MLP neurons of a small language model. Each row is named by its layer, matrix (down: output weights) and neuron, and shows model dimensions 64-191. Each number is 128 + 32 x the weight over its row's rms, rounded and kept within 0 to 255.
After each neuron's rows, "fires before" lists the tokens most often just after its 100 highest values on Wikipedia text that the model never trained on.

L4.down352 [108 155 113 141 144 159 159 170  72 149 108 103 210 147 177 143 123  98  54 140 208  96 107  91  81 136 148  69 170 132 124 123 121 144  77  73 133 112 152 112 173 132 136  91 158 153 137 121 166 129 118 148  65 149  98  76 118  69 111 165  69 172 130 115 135  57 157 126 132 211 187 126  90 159  95  96 132 132 106 164 137 140  90  96 157 172 152 151 142 108 122 157 176 147 152 104 145 186 107 115  73 135 131 134 184  75 147 136  87 136 144  78 178 153 163 150  83 123  58  87 154 113 152 169 117 108 137 144]
fires before: "\n", "000"

L5.down579 [112  95 127 168  55 137 110 132 123 103 151 169  93 117 135  93 174 129  91 161 166 188  59 124 140 133 102 154  94 133  85 164 142 158 108 101 155  96  87 101 183 186 113 101 103 141 128 138 197  93  51 143  99 152 174 139 135 148 100 151 142 129 150 129 115 114 201 185 162 117 112 133 158 120  80  93 160 124 144 122 152  89 160 119 168 140  92 160 136  57 136 124 109 171 124 120 126 170  92 114 129 132 120  61 154  94 122 153 124  95 159  63  68 107 194 107 123 100  89 160 135 133 165 114 179  81 161 141]
fires before: "\n", " for", " on", " |", "."

L4.down230 [ 96 165 167 166 124 123 176  96 136  99  88 104 102 153 128 136 176  71 120  87  80 117 123 145 118 156 196 165 150  80 138 134 148 117 165 121  91 142 112  98 116 188  87 131 131 111 205 178 126  84 144 141 114 175 121 113 100 126 139 142 130 138 132 153 139 142 125 185 124 101  92 139  86  85 104  91 123 213  93 146  90 131 148 107  69 130 161  97  98 115 122  91 135 138 142 144 110 124 111 191 185 102 120 133 111 156 130 101  97  90 108 137 152 190 169 120 135 124 129 142 128 141  99 122  72 114 129 124]
fires before: "|", "\n"

L4.down63 [120 160 189 225 145 121 157 133  75 182 114 130  95 115 138  98 148 134 149  79 150 134  84 145  92 159 113 170 120 126 105 133 133 118 140 152 120 111 162 132 114 115 135 132 149  81  95  77 126 115 157 136 163 197  83  68  91 176 145 136  55 157 169 123  75 163 149 146 163 157 109 145  88  45 124  63 169 148 117 122 147 164 162 121 174 148 131 116  71 154 120 173 135 165 106 145 171 147 120  81  45 108 119  94 120 110  76 133  92 145 183 143 151 131 101  91 162  66 153 125 108 104 144 142 168  84 119 173]
fires before: " |", ")", " (−"

L13.down379 [123 126 128 118 151 158 168 119 153  96 149 124 126 144 109  72 154  84 107 126  77 100 110 104  85 128 161 108 137 150 131 112 137 163 119  98 131 155 120  78 145 120 137 144 170 140 153  78 102  97 161 171  80 172 109  79 159 130 136 110 124  65 130 119 153 116 133 134  94 128 164 154  92 105 133  77  95 184 130 184  93  97 102 123 173 152  46  89 128  98 151 128 117  47 127 182 122 155 103 133 170 156 111 162 106 115 170 113 115 218 124 160 151 154 172  56 140 140 118 211 114 100 104 142 121 158 143 161]
fires before: "\n"

L3.down188 [152 147 135  85 153 158  84  95 186 103  58 140  82 169 163 109  54  92 117 157 167 118  96 162 180 182  98 112 120 123  93 143 130 147 154 134  93 134 128 110 154 104 117 114 181  82  61 170 145 138 138  88 132 133 143 125 139 117 175  58 130 107 155 120  82 153 184 143  95 115 165 145 156 102 171 130 113 224 103 148  97  55 211 169 144 114  98  70 119 109 129 116 107 127 117 122 102  68 141 174 159 153 115  78 161  94  79  97 159 120 132  98 153 164 137 101 171  87 142 125 162 156 191 137 120 126 101 134]
fires before: " to", " on", " in", " of"

L5.down741 [192 147 121 135 113 186 105  90  84 168 164  51 114 132 152 151 101  91 157 132 152 157 102 134 134 129 138  72 139 176 138 161 149 174 130 133 111  91 151 137 100  95  89 165 181 135 117 185 125 115 124  87 157  92 114 139 119 127 166 142 103 123 146 110  71  62 154 131  48  81 102 111 171  85 118 156 111 174 105 222 188  82 100 115 142 134 150 135  72 116 132 112 126  94 140 149 112 127 102 131 153 122 113 123 183 165 136 102 143 138 154 147 130 163 124  96  92 113 120  72 164 178 115 174  69 139 160  72]
fires before: "\n", "==", " to", " |"

L9.down662 [140 126  97 109 175 172 112 152 154 118 113 183 151 145 121 121 157 112 137 170 157 151 124 130 149  78 105 107 131 136 125 149 121 178 173  90 134 161 142 136 121 166 155 146  91  84 117 118 169 148 193 112 100 116 127  94 130 148  93 124 167  84 122 107 151  84  78 131  90 129 155 151 201  69 167  82  96 116 170 106  97 174 184 154 116 162  90  87 163 147 103 111 135 122 101  68  37 102  82 134 201 185 163 137 132 122 149  98 118  85 108 132 102  89  68 130 130  90  75 148  87  88 116 120 182 122 143  99]
fires before: " in", " by", " on", " to", " by:", " for"

L2.down477 [111  98 119 126  95  80 149 114 166 118  94  62 143 123 135 144 113  90 147 139 125 114  76  95 153  96 113 187 107 134 109 138 151 171 106 179 141 150 124 161 123 148 131 133 132 160 111 145 115 125 114 119 158 160 124 136 121 158 102 139 101  43 205 132 125 140 146 147 101  89 118 107 115 128 133 146  80 123 174 135  92 116 130 134  98  94 170 105 116  78 102 134 119 118 111 137 112 145 181 163 138  78  96 140 171 164 129 151 126  65  76 121 102  59 150  46 104 129 134 168 194 170  63  29 143  81 106 153]
fires before: "\n"

L5.down749 [117 129 122 138  93 175 161  81 151 131 113 125 117 149 139 118 119 146  96 169 142 128 112 175 119 146 158 101 145 113 142 138 106  78 180  91 164 174  88  91 166 100  98 105 135 143 155  88  94 158 129 122 139 150 111 164 135  98 167 177 116  60 110 184 181  94 175 133  92  89 132 140 120 148 133 119  86 109 134 134  88  94 163 115 147 124 129 118  84 155 110 111  95 125 102 180 134 100 105 187 222 115 121 132 132 139 127  30 140 170  90 134 121  91  97 105 183 120 129 163 146 171 151 101 145 146 106 129]
fires before: "\n"

L13.down213 [118  80 114 146  75 160 198 158 170 172 181 145 172  81 126 107 114 151 153 100 140 156  80 108 124  98 132 157  83  83 111 160 161 131 119 123 113 121  82 101 131 110 110 180 154 182 104  52 103 128 129 161 139 117  61 136 183 168 114 145 121 130 110 103 137 135 157 131 141 150  45  86  97 116 139 125  86 127 142 109 110 104  77  93 161 157  87 182 161 172 171 208 162 101 179  89 145  90 135 139 144 168 130 154  79  80 163 116 152 170 135 151  81 124 166 105 176 151  81 146 108 185 148  91 160 159 117 138]
fires before: "\n"

L4.down119 [146 134  95 143 119 132 135 162 124 145  73 104 186 112 146 108 149 128 167 192 113 117 159  99 144 101 127 141  99 101 123 157 125 102 158 139 142 133 165 170 137 122 222 125 162 148 139 116 124 110  90 122 128 114 116 117  93 101  99 129  82 108 108  80 115 117 169 111  75 155 130 163 135 148 142  99 141  64 163 160 120 152 118 121 127 140 227 123 130 142 121 119 150 130  82 100 152 156  93 132  74 111 161 138 201 152 115 131  91  72 124 198 124 132 112  80 122  64  32 121 132  90 103 132 121 149  97 118]
fires before: "\n", "-"

L13.down19 [122 122  92 131 122 106  98 126 199 127 178 124 103 134 129 117 155  76 115  96  81 143  78 147 153  80  82 118 101 150 147 135  96 134 172 128 189 133 162 141  81 108 115 146 104 153 180 134 167 147 155 116 176  90 109  43 146 126 147  80 157 131 147 149  73 162 192 147 103 124 145 141  85 165 156 185 163  84 156 161  72  98 137 137 134  84 156 165 142 175 124 122 122  86 135 111 114  68 142 146 125 119 157 123 138 118 137  84 122 158 112 142 171 178 128 130 183 141 130 149  91  50 144 145 153 112  85 111]
fires before: " by", " in", " as", " with", " at", " on"

L13.down234 [151 121 177 150 140 102 121 117 142  98 180 194 129 105 101 111 123 166 133 129 117 150 170 138 159 161 120 131 114 145  71 112 108 158  88 127 123 112 187 171 145 150 144  89 167 131 122 124 166 101 144 135  72  98 101 107 106 122 101 129 113  92 112 164 131 159  78 171 130  98 110 161 113 130 139 156 135 120 140 101 167 149 129 131 159 184  70  98 106 131 155  78 154 136 120 128 126 121  62 158 168 156 163 137 105  72 101 117 138 145 122  62 180  62 165  53 105  69 115 185 140  73 143  70 121 136 140 119]
fires before: "\n", " The", " In", " a"

L9.down362 [117 174 112  63 132 103  88 134 103 139 169  85 144 135 104 123 125 131 102 112 136 105 134 105 117  48 212  68 140 128 130 159 197  89 113 167 113  99 127 127 144 140  67  86 150 148 133 175  98 139 149 123 129  91 154  86 113  97 108 139 131 147 132 151  60 109 153  91 168 105 114  85  88 106 157 122 116 134 125 113 108 145 120 108 131 143 122 157 163  89  94 107 155 117 107 113 124  95  57 161 210 122 101 193 122 151  78  94 130 131 111  85 151 166 158 116 157  99 152 108 162 105 170  96  96 150 203 150]
fires before: "\n"

L9.down141 [ 91 106 157 153 131  76 154 131  79 127 109 124 126 134 132  83 116 132 101 102 152  95 136 123 151  69 126 121 133 120 124 134 174 148 161 156 161  70  82 112 132 113 204 135 135 167 154  96  58 138 167  89  92 128 105 105  91  81 116 148  72 145 106 158 154 170 179 124 117 178 151 118  93 155 172 154 115 122 161 126 164 152 127 182 119 179 169 100 152 197  82  89 141 164  72 143  84 108 128 125 131 101 127 190 125 120 156 178 143  95  85 143 153  99 154 135 154 160 105  90 128  92  82 155 109 132 149 186]
fires before: "\n"

L6.down372 [134 153 138 147 114 203 133 119  66 110 134  94 117  93  65 135 123 119 136  89 122 167 121 165  65 140 126 101 130 132 130 140 177 157 117 164 110 104 133  66 109 133 105 157  98 201  88 145 136 126 129  98 116 106 120 172 125  88 155 108 115 115 120 148 106 136 176 113 132 151 115 169 165 158 102 164 119 132 152 189 135  66 103 148 120 153  92 159  16 146 106 168 102  64 145 127 121 121  95 150 138 101  83 154  73 133 129 188 135 211  75  94 119 119 123 138 169 170 137  67 159 181 123 148 133 124 157  57]
fires before: "\n"

L3.down645 [117 112 117 117 126 139 148 152  79 133 125 190 177 129 173 103 182 163 126 162 110 165 109 161 129 174  95 139 138 163 151  95 168 139  78  80 151 164 143  84 162 142 169 210 117 125 118  72 182 169 133 108 118 150  82 132 150 115 100  95 130  83 106 120 129 138  83  99 106 161 115 101 133 137 105  90  56 120 159 130 124 117  78  77  71 137 103 151 124 150  71  34 131 107 135 155 117  72 119 128 145 177  60 183 141 141 153 187  76 133 146 166 155 166 135  94 172 135  91 139 153 129 163 137 131  94 187 123]
fires before: "\n", "=="

L4.down537 [103  97 134 187 142 107 148 106 121  87 167 137  55 141 161 142 141  73  99 152 151 105 151 149 144 143 139 169 105 129  89 118 126 131 184 153 127 100 150 162  75 153  62 117 110 168 110  81 168 120 136 133  76 128 174 192 175 185  79 139 127 121 168 110 127 125 170 136 191 180  89 111 130 117 148  72 126 133  58 143 124 142 179 144 115 106 144 128  61 187 135 127 146 116 162 137 105 114 118 145 130 115 100 159 129 100  73 150  78  80 169  49 163  95 159 129 119  28 171 109 141 137 122  73 176 149 130 157]
fires before: " |", ".3", ".2", ".4", ")"

L2.down394 [136 166 158 133 164 148  42 103 147 177 128 214 104 163 153 134  50 129 184 100 109 136 148 125 147 155 156 156 134 144  95  73  70 172 135 142 159 179 103  95 137 136 163  85 147  74  65 132 107 189 124 145  89 151 109  97 167 150 168 205  96 142  96 118 110 146  66 129 130 150 100 121 147 190 180 147 178 107 110  80  82 139 179 101 121 114  93 119 125 184  98 152 112 159 113  82 120 124 123 137 135 178 139 103  90  82  79  95 146 124 145 164 180 203 149 102 126 137 134 139 130 138 118 116 115 102  99 147]
fires before: " of", " in", "pen"

L2.down624 [133 153 192 101  78 165 117 149  79 147  74 138 181  87 120 130 104 100  91 117 160 127 204 127 113 113  84 176 156 105  90 176  91 123 155 136 128 103 107 117 166 178  87 162 107  85 156  97 137  92 112 139 125 161 136 122 155 130 110 144 151 105 124 142 136 108 161  64 118 122  82 102 181  97  94 107 167  74 196 149  94 133 101 136 141 168 113 154 137  75 114  90 166 213 125  87 114 117 169 141 177 131 144  26 125 120 141 106 135 148 157 117 113 111 145  78 137  93 136 121 114  99 116 170 173 112 132 126]
fires before: " |", " for", ".", "===", "ifying"

L3.down237 [ 99 103 159 110  75 200 101  63 132 118 148  99 130 124 178 167 114  73 132  68  92 147 124 135 148 148 138  67 129 196  88 153 150 132 146 131 132 157 166 137 148 115  84 174  74 119 189 168 165 134 137 121 110 138 166 120  69 106 108 160 132 113  98 208 115  55 184 129 146 101 160 148 121 119 129 106  34 108 111 111 103 148 126 157 128  67  85 128  87 178 109 124 115 109 135 119 126 105  72 135 140 118 129 162  92 184 115 169 110 176 126 121 138 128 113 135 110 132 138 142 147 157 123 132  58 108 104 146]
fires before: "\n", " |"